config.yaml
norm: "layernorm"
norm_eps: 1e-05
qk_norm: false
bias: "all"
init: "normal"
lr: 0.00763
doc_mask: false
MLP neurons of a small language model. Each row is named by its layer, matrix (up: input weights) and neuron, and shows model dimensions 0-127. Each number is 500 + 40 x the weight over its row's rms, rounded and kept within 0 to 999. Numbers have three digits each.
Before each neuron's rows, "fires in" lists the words (lower case) most often at its 100 highest values on Wikipedia text that the model never trained on.

fires in: "it", "this", "com"
L12.up743:479518407462539491572586486560473446482467523488417483541454484560471506522527543484530550481509494541557494499526488564454435432557492526482445548471470509526534537463432534497541514487464464528481490487557468483547571514497463503536472521486499508563468528489520452496600531539524554497458561501516474454419499478487447450486588499493509430539475455481446442531530447446500541507496

fires in: "a", "the", "an"
L2.up221:448505560546531490469496493520496544466428497562513466441447544435538527545524437551475563465463470508496448446499491455526526475536464526488589524594433496459560539484427476494528460538476461513469485525486552477482492478528520487465457488489496480522474448452575482456494544491428553546565552433507483496429594534479501472562461497504523564531535519516451543552436512546525481447551

fires in: "he", "to"
L19.up418:512479487489564478474559492491496510443499573468547496513509446509542510538457494506520428448520513513531490528417471487474530584474459425480462459539501549558561469543464546500467531428477499522464448445503486594514543464480510409472420534552488582529547474520459443512538529520529530460485492499492511458477508513465566447513467523527549542574531523517493477601549454473491513493545

fires in: "it", "to"
L17.up772:501568519514535468521471509503485503430554438467518463489530525513400484522484476494573504485490553539521573555534534533461529498495477558491484530515520524477488523460421528452528427477533487445467545477537465541491499502495470505443538497476521497533504514430461500437568497562540481552383504556487493421507567510414497410457573502533572579486473478514466556514543476403490530522482

fires in: "a", "launched"
L17.up913:499491534521503469463452495508509566563446492462458553517571495543449511481461578451493468551477500519494494475505499479494512456648492506467561526473490523510484496463514505570578551417478546458480515547468526504453474473530418468431384537501499494545486456464519482438480529480470491452503551521515526538523539552607557491453507456487516487379514516464549494433496557510470471452514

fires in: "became", "former", "first", "american", "include", "later"
L6.up920:546551560550468530459495466498513546502518502525527447433533447540439517528543488426522534486510418530591510482482503521539452492478473489492576517520478453528594523518500498505595501512459522418508542439456552470542472512586517446547504574520487452550473530491538486500507493502544545540539406498484512525455490504440534462495409596514502435493499516523540548515483539538492547485499

fires in: "group", "groups", "ground", "grid", "graph"
L2.up58:501508535485489474614450500497540541541515542446586516508482469505536495493464469469493467482488478452541421539469499456541499506589447504468461487473489476522400452524404485486467529488430538583445444524504502544467519503481540503517425469540525469433514440537485492536577519524492508550497472484468526519467471542470450477507488525535618555544524528499561463576505509524519463537533

fires in: "a", "s", "to", "an", "can", "could"
L7.up297:489451575426512462559566506449468472564488514429439524527480543529487481570519515485536477536499527492455455517487511504530486460531486391551503528565517493532508543488523569544445410458533487506462536539448454471451572462506450488503432414493564494505513520476540485462494520460520513523469454537470564490526495528479513484550543573497498570545489466486522514536528450472485451498573

fires in: "and", "been", "changed", "changes"
L10.up537:576425514535542509510464527518550454435557454520480533469497513532490458488518549520498425486514506550590511431528514478494491446555460458508554526504506557497503492575451499418524595464451485540519472538493459496434590509480441563515534484544506517491481529471500478538471488515521497525486546464463483414461439466557450597479504497485511481486536453429481566451507536548574420541501

fires in: "of", "video", "entire", "place", "to"
L2.up115:548472473515494500578464454502533459497462488499456459496481510465552516508490567512501462512545528485481444505543500516470465464480538558541558512565504492475451495406537496488451513575543488476479530558411541458505452533535486499437597467489424503472489479523421455450529494494451543561488453488496528467538410470446537546562484486578534417482477483490454478447487504578531457464548

fires in: "these", "just", "several", "yet", "usually", "among"
L7.up672:540518540533525462573464472475490559423536536461544493474503505468484455642520496535499520440496529507533468519514427474487435505484430478508501565512499541469479527526528438504511502549428490535551459469481513511407475453498499457553492525432492426460565530418543522521541469531538499514544530521492524529454497515572408475531525511475515469575466475481541464459560556480458539508475

fires in: "in", "near", "however", "on", "south", "now"
L13.up721:509508547532416499507446529475515504548456494496560536519512460526526543602475525508546574556531470507503483479502543460587534475532392515525504496518524502519531472572456497516546522476472556483446437502539442433469529444457477465521518436435572510500496482507515509515516418438553488475426507498545532524435478506486483493543486411511460530487545436505523540481534583511404434471428

fires in: "and"
L12.up630:490487465534514445512404528561542537446545492488508482524521503458520499500482522401537412496492556504481564509451481540511467531475478450522495502563495502493520476466432492392509500543495564523559465514476540459470518520481445485469504581430512461565473453536505449470508487479439505599476533501549510425536539487529488487504540522544477470512532407534516589511486421497498528496497

fires in: "with", "between", "by", "of", "enough", "under"
L2.up315:471528514551510474529472522504477521447513476518460457485530537496517529448453517485554472492528442567542524450532467415515516441536470524421421586574586529510472523514517476427440495563432478400482487557447531457458482523544483491471549511578473530472499505452469517528466491518537549503442505504458538508508470548521464542410458552482520480523510469550505431490480563531546503520474

fires in: "to", "would", "can", "be", "t", "could"
L9.up696:561498484525464501542506477463564512492403494481522527465557511481543509512530500562486452532509513503507490462532421567486554557577535459530553541528582485560544547506545558507499469424444434456541471507477456495498459560513383470533469486485467487540466494491506429462523539447508465507482473435492429475490516523536513495507510476480527471486491543466500578511522540610496465465520

fires in: "one", "people", "a", "most", "american", "you"
L12.up660:445529555561557514392519537502481514486470455577552456498480513441530463537446505539522502512513513525538596496457471408459495453531488470490523475530533546451527520572480533520468459518465542494536531449524533444489477441428538440486456441507510508468471512525559467485510471477553546516488487528549509501514505491469541402485541520521508595489529461482595571512491561493501360529492

fires in: "it", "its", "iftikhar", "system", "this", "density"
L10.up603:478566459510491537534544532475435535428425480523480456502450487450496550484453487407470486516502485526520523522482501503491470444476525570600515471514583535576545460492449551468472493450478501595473428491485490442480532494490433598476518487470482472572481498541421502544499527477527542486592483479452516509543526486449452456439559470523514475531463433521510491461579478517558463506506

fires in: "former", "international", "life", "website", "appointed", "early"
L6.up346:532481481474500516451460502511512493519401591477489541514395478532581531492507491435440513558542503433488450482543487565500452501488606499506495499527515491557593485563514523534511479464494482557497523445463619612487468482477525500525464490524438485511458430508533530476504437451604470466472522461525485503506505508578443577513458464498488488501503478458492472467564422503469520435503

fires in: "to", "body", "out", "it"
L10.up241:484440476476546553500488446409471503532456405498524536523527453530431616587547555459533520456504577495509533496509482492556533568448499476469552465525602478509419517460489467545483425490499548453521504494590492489524507481513556560464500542423512508501443510457488463512506519478516528480403513492508502470514496468530498502551449560435498545511532483505476505487551548440474510534461

fires in: "earned", "while", "than", "equipment", "when"
L6.up403:490506469533502521577526523509478442558520514430464581448518539501513519499524481436510470521557476473473416501546455475541471514509470523461528463482500499492534525431465406535560481481386464502537467410549474479501503479517485472494512496486421465539554549457441460524507455479577564471547539572522439551505574493507526479521518560474490508538472449531518502568515543442520520535479

fires in: "he", "she", "head"
L13.up294:508443595489475487538530520510412541469475534468486502535557476528502530506497467535491415509546456532559496499565473511536481466437485546515494553568477528494521461507496534525510543425541449518431486494545560542515533467479508421485556562505458510547418554464480383530558572538481500495472445496481476486448522466440488407491487467502582474466471480558529572484451457461426522493512

fires in: "a", "west"
L17.up5:430616511506493468486504486479539476523490377499549505485508467508489538504418460551573427458505476502520522607506474461492529511614491493526476549577478476547519551527524560495548474519488523546473478526447513499473479469457465504487462473455515523453534433470496532387523439524494548488531497477489468549548469468514541486476484524424451523546572517548514567497520502518480495441524

fires in: "an", "the", "announced", "any"
L12.up312:478519520499524466523516550553502547431502505505501530543473477496488415494472515533559488449570480532523508531576503513490491510498474486446450502559511516493569423522480504502511498495462506491470448467520496455497547418514438439448510511462480542535470491535470493583600424452547513492519503497520537448484445524452532446548510451541457471459546499471488502475496475444495362563554

fires in: "of", "to", "by", "along", "took"
L19.up386:565471572488544517553487514551474483585486485483476528509592522465483470520492504466398447588518448492477501512566523468461475510482423565503564550489492432581488441460517464474532415525441499605443491563506487504508536509457406524486504462535483586500511612464515448509436448538442419508514481530484521475488513468489493531483460511548505453490570462503503480512505528481566531534544

fires in: "however", "it", "this", "a", "his", "still"
L9.up53:464498524573557449543468542491522500455465527495424487556498498442451515534542494499539548418590506501501523436505448541441491472540550501498496568584499472445480522480547560525504441411539514480437456536465547486452509496488520500476420530528505489515542495448525522371538505527493524493474474537488479521470526490528559562538564554484504506489490452571537538484579474520456471489537

fires in: "and", "or"
L2.up859:512471482526499427492465507474474465493475480443454515515460525501426478507488535474518451496495463513522460485511525527554572490495560467511474495614505534426503522564516458458452472489519439480568494547482438476579570506545500490533482498510550460547530509476503534575529470517496490546473556546452474431482541472560499479483408524459527557529577500490522524509467512481490625510537

fires in: "a", "named"
L10.up703:496480541450546438544511513597481508461448455498499482539532518521474462509503538500569518496422514450537464531495460498576547457501451472544497513468487490468510528469484448484503441516472535415491448564580523534406459460623502457520472495477485501496456471514524483562524536514504507469487424510542494499435512462556604497472492572557441437488546501501566497446480551482534504440472

fires in: "until", "did", "or", "candidate", "and", "original"
L12.up854:508472477485473562491486547537434543472526510485535507526513496466552569561444463442539573541504530493543496495512475513524511463579514468477467476536512529476504481510492529548568479487516515417565410470577508423457463506506537449528541458524486483468488569467481459468572506396513570490503516455486462485469486398498493524505533518490521575584514508500467566514510489458615513539495

fires in: "was", "had"
L6.up432:458446411539547534524512513425510521458483582455448491463499510471448505489474450486507493440497472489498534555482498466504551477474532492551507545453515486461527517532513467511504598506513587555428526530507518504549530540508490470447515436566441505509473466495514514588487577451453469503540539528479480540447525511444535473559536505448469509516519516540480497465517445519534447574429

fires in: "a"
L19.up604:434534466466537603503507509545494494575448475503417535531463502556499488523530522507515534499558513481443525535506494510447501517543456493558508460540564517534412448550539547452543485430502566606484502565507557484498506521519482482450390426537460483557492477427439411445502535539485530538503498406478526515511511453472535516523470475505489466489461552491544539433505486486497476535538

fires in: "with", "of", "within", "approximately", "impact"
L10.up361:571515463527502482504486494488553542542576468538547520473511547463501543556479487518512490546485535550536501492499445428479433459480430537519485559501511553479430498567554484427530472505486489506480521488565478520482504550482517479497551460536481524610465511461546464467518524544612483498500508532452519486517433505547518434452437515484405507524540443553543575490469487560584487450473

fires in: "to", "album", "moved"
L2.up851:469567538570443490448519506483598505563529470472485469501517479473526561520513440425535490547572496486510495485551515563579453468494535546503486506473534495512506487432469493494468517512547537519486396533506468464527426473432463480472496512462471535485567506456442554563498582490458519489478487446455546442430490568413525487543506540529477507518515490590502558509566490512504426421549

fires in: "it", "also"
L2.up353:449476488580494411522463497477589484409492491453519413509512446489479470507528479601490505507510476519492552517530496494439477532483497491507532488535489479484448546499478496526512474447472543532443504466488511451470503520522453512549526478525523467553480491497444468496578509522459521568434458519539458612574516466545426435494520448501502486582571415477555500560529455488515527477483

fires in: "have", "only", "not", "first", "also"
L2.up164:437508452448548475574467485511448527476417463493506546504525514466511549499533483538565499467517585536526492518503454481518498557555479469530520483498472477528580405418573541529518485531569426508503490574448542470512467493471488439473508472505490491484538477579470458536557550466520468509483519507481490508428488435423407450516494542479505512448531467410469502496498550514560529565493

fires in: "be", "being", "kor", "began", "beach"
L2.up525:515446503498478498534499434519548533557504565555572511511464481476478510530556459534476500505493553466504481483522547493499482481528506529554471504479451502476569615536560505535567440504463549448515530537504429516493561420457530491409523476476441464482460509450485469471502543491540498535452494498556429493555512520608522441505423517475469476470527491485550490509512487504395476585502

fires in: "third", "each", "four", "seven", "elements"
L6.up903:461538503533480456523524478529508484551501499484503606538521456492456533507443460427512508549595413489531534506491456516497500489469457549499488491489582530458589468572530498501427518481467543531496573447484527505445458514502498396478457551524518433486473411521445428449552522512457567533526478453542483535525498511528468493480545503506452436479572479525540489520464567467517526489461

fires in: "for", "in", "win", "former", "won"
L10.up759:443439466572523453545475513521579522554527550438555523496484482447496436483526492419535503576522448466507529506525509479441452477471429500460558486502444507412532497537521503506561511525425485450467538500503427449480605530517489455506520499505540486453517512444509460461486434499525537556531525443501459432431465588506421511458516542460555592532495492500489499467484578509533482499515

fires in: "one", "during", "after", "period"
L2.up711:494523506562534454461525497469509504548485478459479487541520565460425498590448482475500525521567455510494476488539440461522485542495533461477537487510485442486518490534599524453492516540523596491419485502494502505533492504480538544506512435565538429558471485457539547502498515478476458505417409571536498499417539454529423474523496499513531494490576516493554464552436507483452424473446

fires in: "and", "on", "of", "albums", "college", "the"
L13.up574:496518521497498562535518379473397431441507549435542500494483432453497452501463515464512511487451545551514482524498522515491525517504442430494439548521469541500526530474482469561450482496468541526515447565481564504511456465448492537454519430496506518569481489456413512457489509463486533493474471542546474525496493521532445502535523550443592466550579501542517532494421502571504579439524

fires in: "the", "to", "help"
L10.up272:568471474547516488540464563517523478557446432498462517486567547435492526541509473456540437482566532516448511462494561475538483468571500525491540573469574475538536527498526484517479487423528476505416442543485504497509477493508478498501477471486521483455507440504506492434480476441462487568445546512558505482501503587502496506543475504509462558573542499538484502539434464532501580508492

fires in: "the", "international", "information", "several"
L13.up707:447454449475501518557517510464530472486452522491493493540473482444547521559486500510442473471492489516553563552452450443539491604485488492486402468516477478408513491443535599494539458511405556512462555518514520537487489456546506509501472479437517494507393512446548581473533482502574452552508444508474521525587460552520517491524443493538547569487532532575503475516555426478511533494519

fires in: "and", "but", "t", "demolished", "do"
L10.up747:450481428533470499516453546484499522532529547486500542564564577499468500486531558475530482443514501531471473453469528503502551472573509458474514522548536540526471522490487523428513466543552543491487483502483485472521484502481476466532461483529514535501492540413453553514594533468469457513470540491495510437450507411506554519491491543445562558494519461423501599444518458416428518501612

fires in: "for", "former", "during"
L2.up521:424495502491522439554480506490549555513514594548540588459549495459491566472506567526496501531516529473495491485519470520447517575397513456544483444511514490494541447486441518509460482528518475552460532477546502478504493571511478531536479493474530536489457533498450462449431553443554573476433590533476478477503583501588478487419464565531507520525537542492447586511423541477519529506504

fires in: "of", "w"
L2.up582:528472460476436498457468504525470573524514493492506527497476537447515525477531497479537503518504483550479483474486405501476445485526481520446461544526503488463465496454356557545516571513513533472482448549573418505526475474526424500525490551456545508496462527473489533456512444477573530464436521440472534487520492578445526510384492545514497451555491474468461555590464537498436499480542

fires in: "of", "the", "and"
L2.up875:463462517487522412513444528472492461488524423489469468501471570486510454575462550447460440472552470523498488492563451520495493528504460491441427573495591464500457495442452534506483484536425509536442505468541542502486502451579510546442469472482508560494532492533467547476511512452513497514437533499532453495534512550510515394539496490461463524562472519452435529499508469516530458564505

fires in: "became", "services", "served", "service", "because", "medal"
L7.up528:528563520522458544530447517538520494502466462545514560528572462570466526443530488520568501520459522537516478426621485557511531443463554470472482531523516534479459462512498528471444590495496453535508512498489471456416509542493475488422482444485515443510490513539510421446491543518406487522532511566443494473524483474517550449511519504561490500532520554499476594564533539491468514451487

fires in: "was", "warped", "is", "pittsburgh"
L10.up159:510501504516497473465554412485476428460503519567532489539544462485490607479481503456498456438426487522521487448485529469471540487464530497538461507424473482601553515591422476441501544494450447534466471519519520469445498523506484484543478449516542513408539556447453537553528498509483523443522531510442596484517529526505461520475457462502539502492527550450451558494517463462445434552516

fires in: "not", "to", "hospital", "title", "died"
L12.up342:483516488558504525575540514495510454485494517504491506502513464485529525516554524471519541504436530463512456500500529545525399483511523473532614540581602459542477493504534456527444544432509534482431556458506532510566462538498529466517501489531481516507536453408484447425488462538570457514471485427389499468407550573518530432478500460469502473504498519456525601543465517489469504517497

fires in: "between", "both", "club", "while", "present"
L2.up939:520506555548594459541470523509517562473495525418561560518462492462513448455427524539466552536513448476501465531545532483447560511494532531475511539500443488465454499509513524422518492503445461506516483434473431471426536534512629512455534434520425443522475446483529429528537535446500571426482520519501502485512550496521453514485470413446420528513501546522530500481535509560479512527516

fires in: "became", "becoming", "because", "become", "graph", "there"
L6.up630:457533511505535501436460565514487497491467522456521522456492451497447475527511516540499464503531543515478516557541464531504508516478509448475463529494525532436515599520429525492518470485486449518508457501504485468610489470518405433466532471503503531504542495467524461462462529484513578475506467559524554568583432488537491429499477523570420550566446541407518481571461567521497514532508

fires in: "a", "this", "without", "beach"
L2.up397:435565487464501553454452528548474527551484518499432496541517515514495497587421458527583470464521494512493453545511510494557524524584560504502523489525487486477513546472454489466530473416450485500449535484464444468543508479449503468494390540497526531554517411482476500497491552488537524487497525522496452522406517552476487456500542489543536484512501545433499489509440495510564423491507

fires in: "it", "italy"
L2.up762:476548490461501441567490567461514549481528478431489492574491475530503491583524456515492542479462495491487476482554488509501431444490551492541441509514515478499462476525533545451491490506604492515433450446537500460525477524590546516536549508534438530522499522462489546472555524552557542462503478525497456491491525508603437477463435462477508479507496501405536524542519555458503546455579

fires in: "what", "without", "until", "although", "while", "than"
L10.up837:486520465517478467559545582441469491561421514453579478553453457522465564523479482476511502474497466529464533538515481468491530447568477518539509510417465487447567462559523467561502504489427494473530554414482509470529488534503467425513529446471550503553514580468457535496519517590500438433610511487458502556447563444497489466486484477438516486495527525512530510488485506404500503475534

fires in: "be", "not", "later", "still", "however", "went"
L10.up807:493460407525509488528502516544505494530484553448530501535466526493343485485516524502481490462531486505490510527438497487477500487507534578545564549545466538522568514562492545472488481458549474446419577558408477532447462497533502435545478445389439418491555497458522459490468539512522514525521535525541464445551523490502528463487504526468511513524514515448523514477540546516514530532556

fires in: "and", "venezuela", "later", "or"
L10.up97:488508472519477402519501491449429491483511420539502481522529465423511433589449475505577431481486607514494565462502455549526495545491509469464541486512509524532500538530548501502442530498511546504496486505514481529486468499466458470524505553538493533590530468506458559513536457455487589539472521504474523493455525527468456494501506477489530535532566497470465442403450421427521496569526

fires in: "of", "associated", "representatives"
L13.up920:610518537539489557447495496498531435535588551476479530437577465501408496528555435499454520547528460543434507611576491479496467448515551452509483519514526488474407475527572491480517439504435511526482448558475524476442460456492472477459499459559512510499525464436573522498519486464510506535504488512498503474450500518504507493457484516529479455535541509493483467525470438561442542451522

fires in: "to", "t", "not", "having", "total", "would"
L17.up660:494508549557508466439507553517417491505479498429503538545456478536472468585467535541469547428485500539537492559486456558475509511513496424482520577544417472512498499536541536446470603519488478517456476455495483507491507553455426420502519496589459562511523453401501490527520451503504512554459529500504429552461528453430515462534513468449553532545510519462519529491487509467446500459537

fires in: "or", "original", "young", "you", "albums", "usa"
L13.up86:513510420457483440490492510464501525473513528465513443540494525496524524512460459506546469556559509483545528558495541467549548438534475429482508581507614591498487550484486520523455494511534547551593504492528515537439420544480560439447422533452533466458540429491505472469486482448485546520510477466454503468461463449506455492474496529479539527493527495509499522529427460450532493495518

fires in: "both", "those", "club", "track", "tracks", "traditional"
L2.up400:503477546555485474600508528544532514432447539566528506478531489500456566497452529486516523474516471452535454500533523474512533465536450516472453497486404407492523555565488499440453566458410496422539523461469492454446486506481507493547468582494558488458491449521490438546585537503513588501559515530491485452514471542553503488529535485494420553511510519495523431469562449483549502538488

fires in: "was", "first", "one", "began", "a", "effort"
L17.up547:404542436556539467546453595515488518404448497510548427485528493523513509486459559418500497477551485547521519466464508508508532440577484543549575434539435427498470530462528537547508468471484499514538509535566526515543484457511468426460494498473516556500532528467470535505455539556499525497464550520568444491512515493565439473501522492493495572511504475370445483511525494446522431504513

fires in: "was", "england", "iraq"
L17.up74:509568462503514471484490489516552482460462557498583509538527563520492480461450479515481417482511461485546519513483430480535535485423525406505526537520548474541605514528494490529550521503533518481538521510479484488558540535517434437506496488487488479394509445421519436508534529481469494517524506563482533496453590518516442506525488443531472432488569470522472517490553480525444510502545

fires in: "most", "years", "more", "history", "action"
L2.up18:511527480568443525494566564531537500432480549485521522464506539502467553490511513497459541495485499370540497457493498465488573532469496485488420567502524543482512506525499559550513532451543483487536473414511479486507423542479553410481482498507502533510513487467437487547512509411478479421476466461466487533505535446494531506471522468437529536506546524427540511446517487511551513445492

fires in: "to", "town", "announced"
L2.up698:439526515455543476502455477538484566524527515548485404484474532509509516587579421493452552513521479480505468483528491404558551509497514518520462548522527475510529484492496519503503445532526431530497563435519492570437456512504517455432482471437511515453528440483466408544497464503571525541485530538492487503507512527459514540519485517524562510515442492485484454439505506553536429509491

fires in: "first", "later", "announced", "preceded", "after"
L2.up424:521533484566496542503541443466530561551453502509523410524514532510411500532464517481509576470487480505576495545470596531480540517474524489493565479442489483515531527511569544531573466605499485435509521535521485525502504505477445494479509467527453462508518477449489522465485426512598511577501490484502546422413578434478448562476456505520461422483539610478471485486482482489564552488509

fires in: "of", "mississippi", "north", "mount", "office"
L2.up751:639526506546514513473535414486445477478418444512452433614480509502455539566455516508532481519492519498428398503510513487528464503466508507544510533462481502503527507483504515445560376533493485556467523570496498552458474458490518450479534496525602541519515496508457522459445482420481507494571454552530514481565493452503556493546507497557559482490514448455488446517474516536526529519504

fires in: "the", "well", "wrote", "west"
L6.up722:429441513566467530570438558553519481568522537494470544549505501447500535471422492517460457452513454563477548534535455410466503518529567483509459533527502509529512410507505511499513519444492481516463467483519477472496488490567406495540480564510429452452561461444534441506544462454478556475482538452502481509510405544533544433453501460466521519580546477535482548499491489536540499459539

fires in: "to", "government", "administration", "administrative"
L2.up295:457511474470510491482507514518507486569491534472502504475561491482553483456511465451489456511562484548497528513531497521514494506462540478482393649533529499531424518449481404500460500551449457489523496583512523556465518454484463510496561498550497509478541512517516588546471503454474514538474497442468554439418504475413567501535483460535515554515517451545491482548462552523443489445515

fires in: "a", "within", "his", "over"
L7.up376:458493472521479468495502510479495515514468506478531491501481527473490529528526466478516514536537434549494455531551533454498552467543494468471517556534394473519521503534438521558522534493390559512500507496466466559442502511460564541483447492527505449417492528465562509522569480458538575494494456568500505565441550491607493467494499465409509558490451447450500471481548555520507496460530

fires in: "of", "between"
L2.up744:538466447520535520492488531497520483394490502539497505470505527419484527487526480488480490486476520516533532511564540414462513505496407527555526507483565475458511527445429559440510520504456467481530499497439479527525567480596499554454509519542473540538433476490519447473498547430481554469550508506515521501506502577506515480504529502454539439471436491507543429574463574574539459447521

fires in: "council", "county", "civil", "of"
L10.up671:527503548452482575600502466493498492486509483502445527527525496471483450493584538511491495527593512522523492536487508508514498531441461510486585463510530468508465455511488492513456470499575519519494549531431543461526525495544486477457504470545499544519481439517505417451525480477447464540458478506473511462488534517506492541494430529546567527501472406439476449484501484513445506564424

fires in: "until", "to", "born", "similar", "built", "is"
L9.up82:531496466562482445469409557478552487528499459489502481414497474499463549547505477604552494489494499531576502522521595455546487509463586444497593494495468530489504476509445525553506445471563506470564475456484550481428477477511450497486508555470504475509557452512433444493503528488514444507542473473518537531505533521537471497541481494475419500525501390450535572524506516459438457537477

fires in: "of"
L2.up795:488430485524493490521450487430519558508501432439441578434542511474449522535562499502500418524528464497563447501553512515447585569497515518469505567532499510493474500470518528518594488436430438456488488518563480549484514483481401504492537501576551583465502477521474514473481533510485506524425498445507478482527446538512538495571489530467523440489554529495469488569506484475432468495509

fires in: "and", "to", "it", "he"
L7.up381:518531539531514485513539499493546477502478512442457496441478506488544518504493528453511449518476534503569468481559538477386522557488506542545505590466557588526493546475493541414538446513448438524493498552455490476491507473554502510511445478466423510534503565506468507552500585518495579486453471496511548505477504512466508470458511577497502507511566568500425488535429493508544501442557

fires in: "and", "as", "although", "it"
L6.up529:539505486540446467485464461554476503521467511511563495499511540437499468434403471539525493470359499419530467554460523493480472531496526483518567504568542533448448531539480539538538498525494502520442474468474509471523537581460431559579468471483468440526406523517486434612476560494557522427503473505439556549521489451550413503476473544571495497497520483509483527484566496475553482487471

fires in: "and", "to"
L2.up890:490418466443501427558455452496480528530474500467524492514459531550516497556509503534502482459520495530534499515497508455567488507458569449526540473575502466476504487446484485599556409473525430514550485521412519534508554508465479437444517532489523516497511468473523463511451541490536507521501546531496585493518548536517498432478491527524522501581565542468503487507373488469480459513534

fires in: "it", "there", "what", "another", "this", "any"
L7.up821:505526475484569485566495549462501447488458512525500489545528419464422474598475541503434513470583527533503534482557468508516446528521501483526487487465511443462529497512537503500524559549432520523556442487518499483588573473498456507517536534543482518528558485481543497474522465464448553466484513407561534503435483485565391452441532483596541524524485472517517480450570489485554534455466

fires in: "the"
L2.up757:587483551521513568562523465461560506553548462548483524528431515447496478497515483510480508587451530497534484501518441507489499484491501490477447557531401522530470537517544540510456513514567535552526433510469519438468522469523485485521471377480535495506535554489487494467557551505490508517501501505465445489450408529442564419537442505472501544560521510429501476522459441479447506502571

fires in: "of", "line", "methionine"
L2.up401:502508564511433481519536443449505469471443459478498453483513474495486531564476529581516446527504540528507435521517518471430484565527460497567514500454577482543507483420563558447479522517474492513554561473469502474504529514494499549448550495495472523473482429586576476422480498531557519477431503526549593491506576484490508491510522442510525541479586478529431526561471543434524498554429

fires in: "in", "and"
L19.up863:509521434487489487443492510514475549473558437523509525531555483489503534523492476481511499434510530548574387430498415545508514495494444513537469549478516495428511481507439549518556494485500534510487460478482564507537447468579526456485476458498467474508521512549530492497514592428527452526437517563556495444475544471524525473529576557524490512446400441441494465477472476474540520558531

fires in: "time", "site", "website", "despite", "service", "satellite"
L2.up928:463513494572496464484493490460532469511499518479528530526430514475467512536461497473465497479512476551515495469441539460480500506566482517494517557536469513587551510475486524496507522544515475502468527492420509496543511526544485533449498514518499569476503419487556548497561496480452457455528466463495510500463460503550473544569442435424579436443485484490480529415512530528461383488577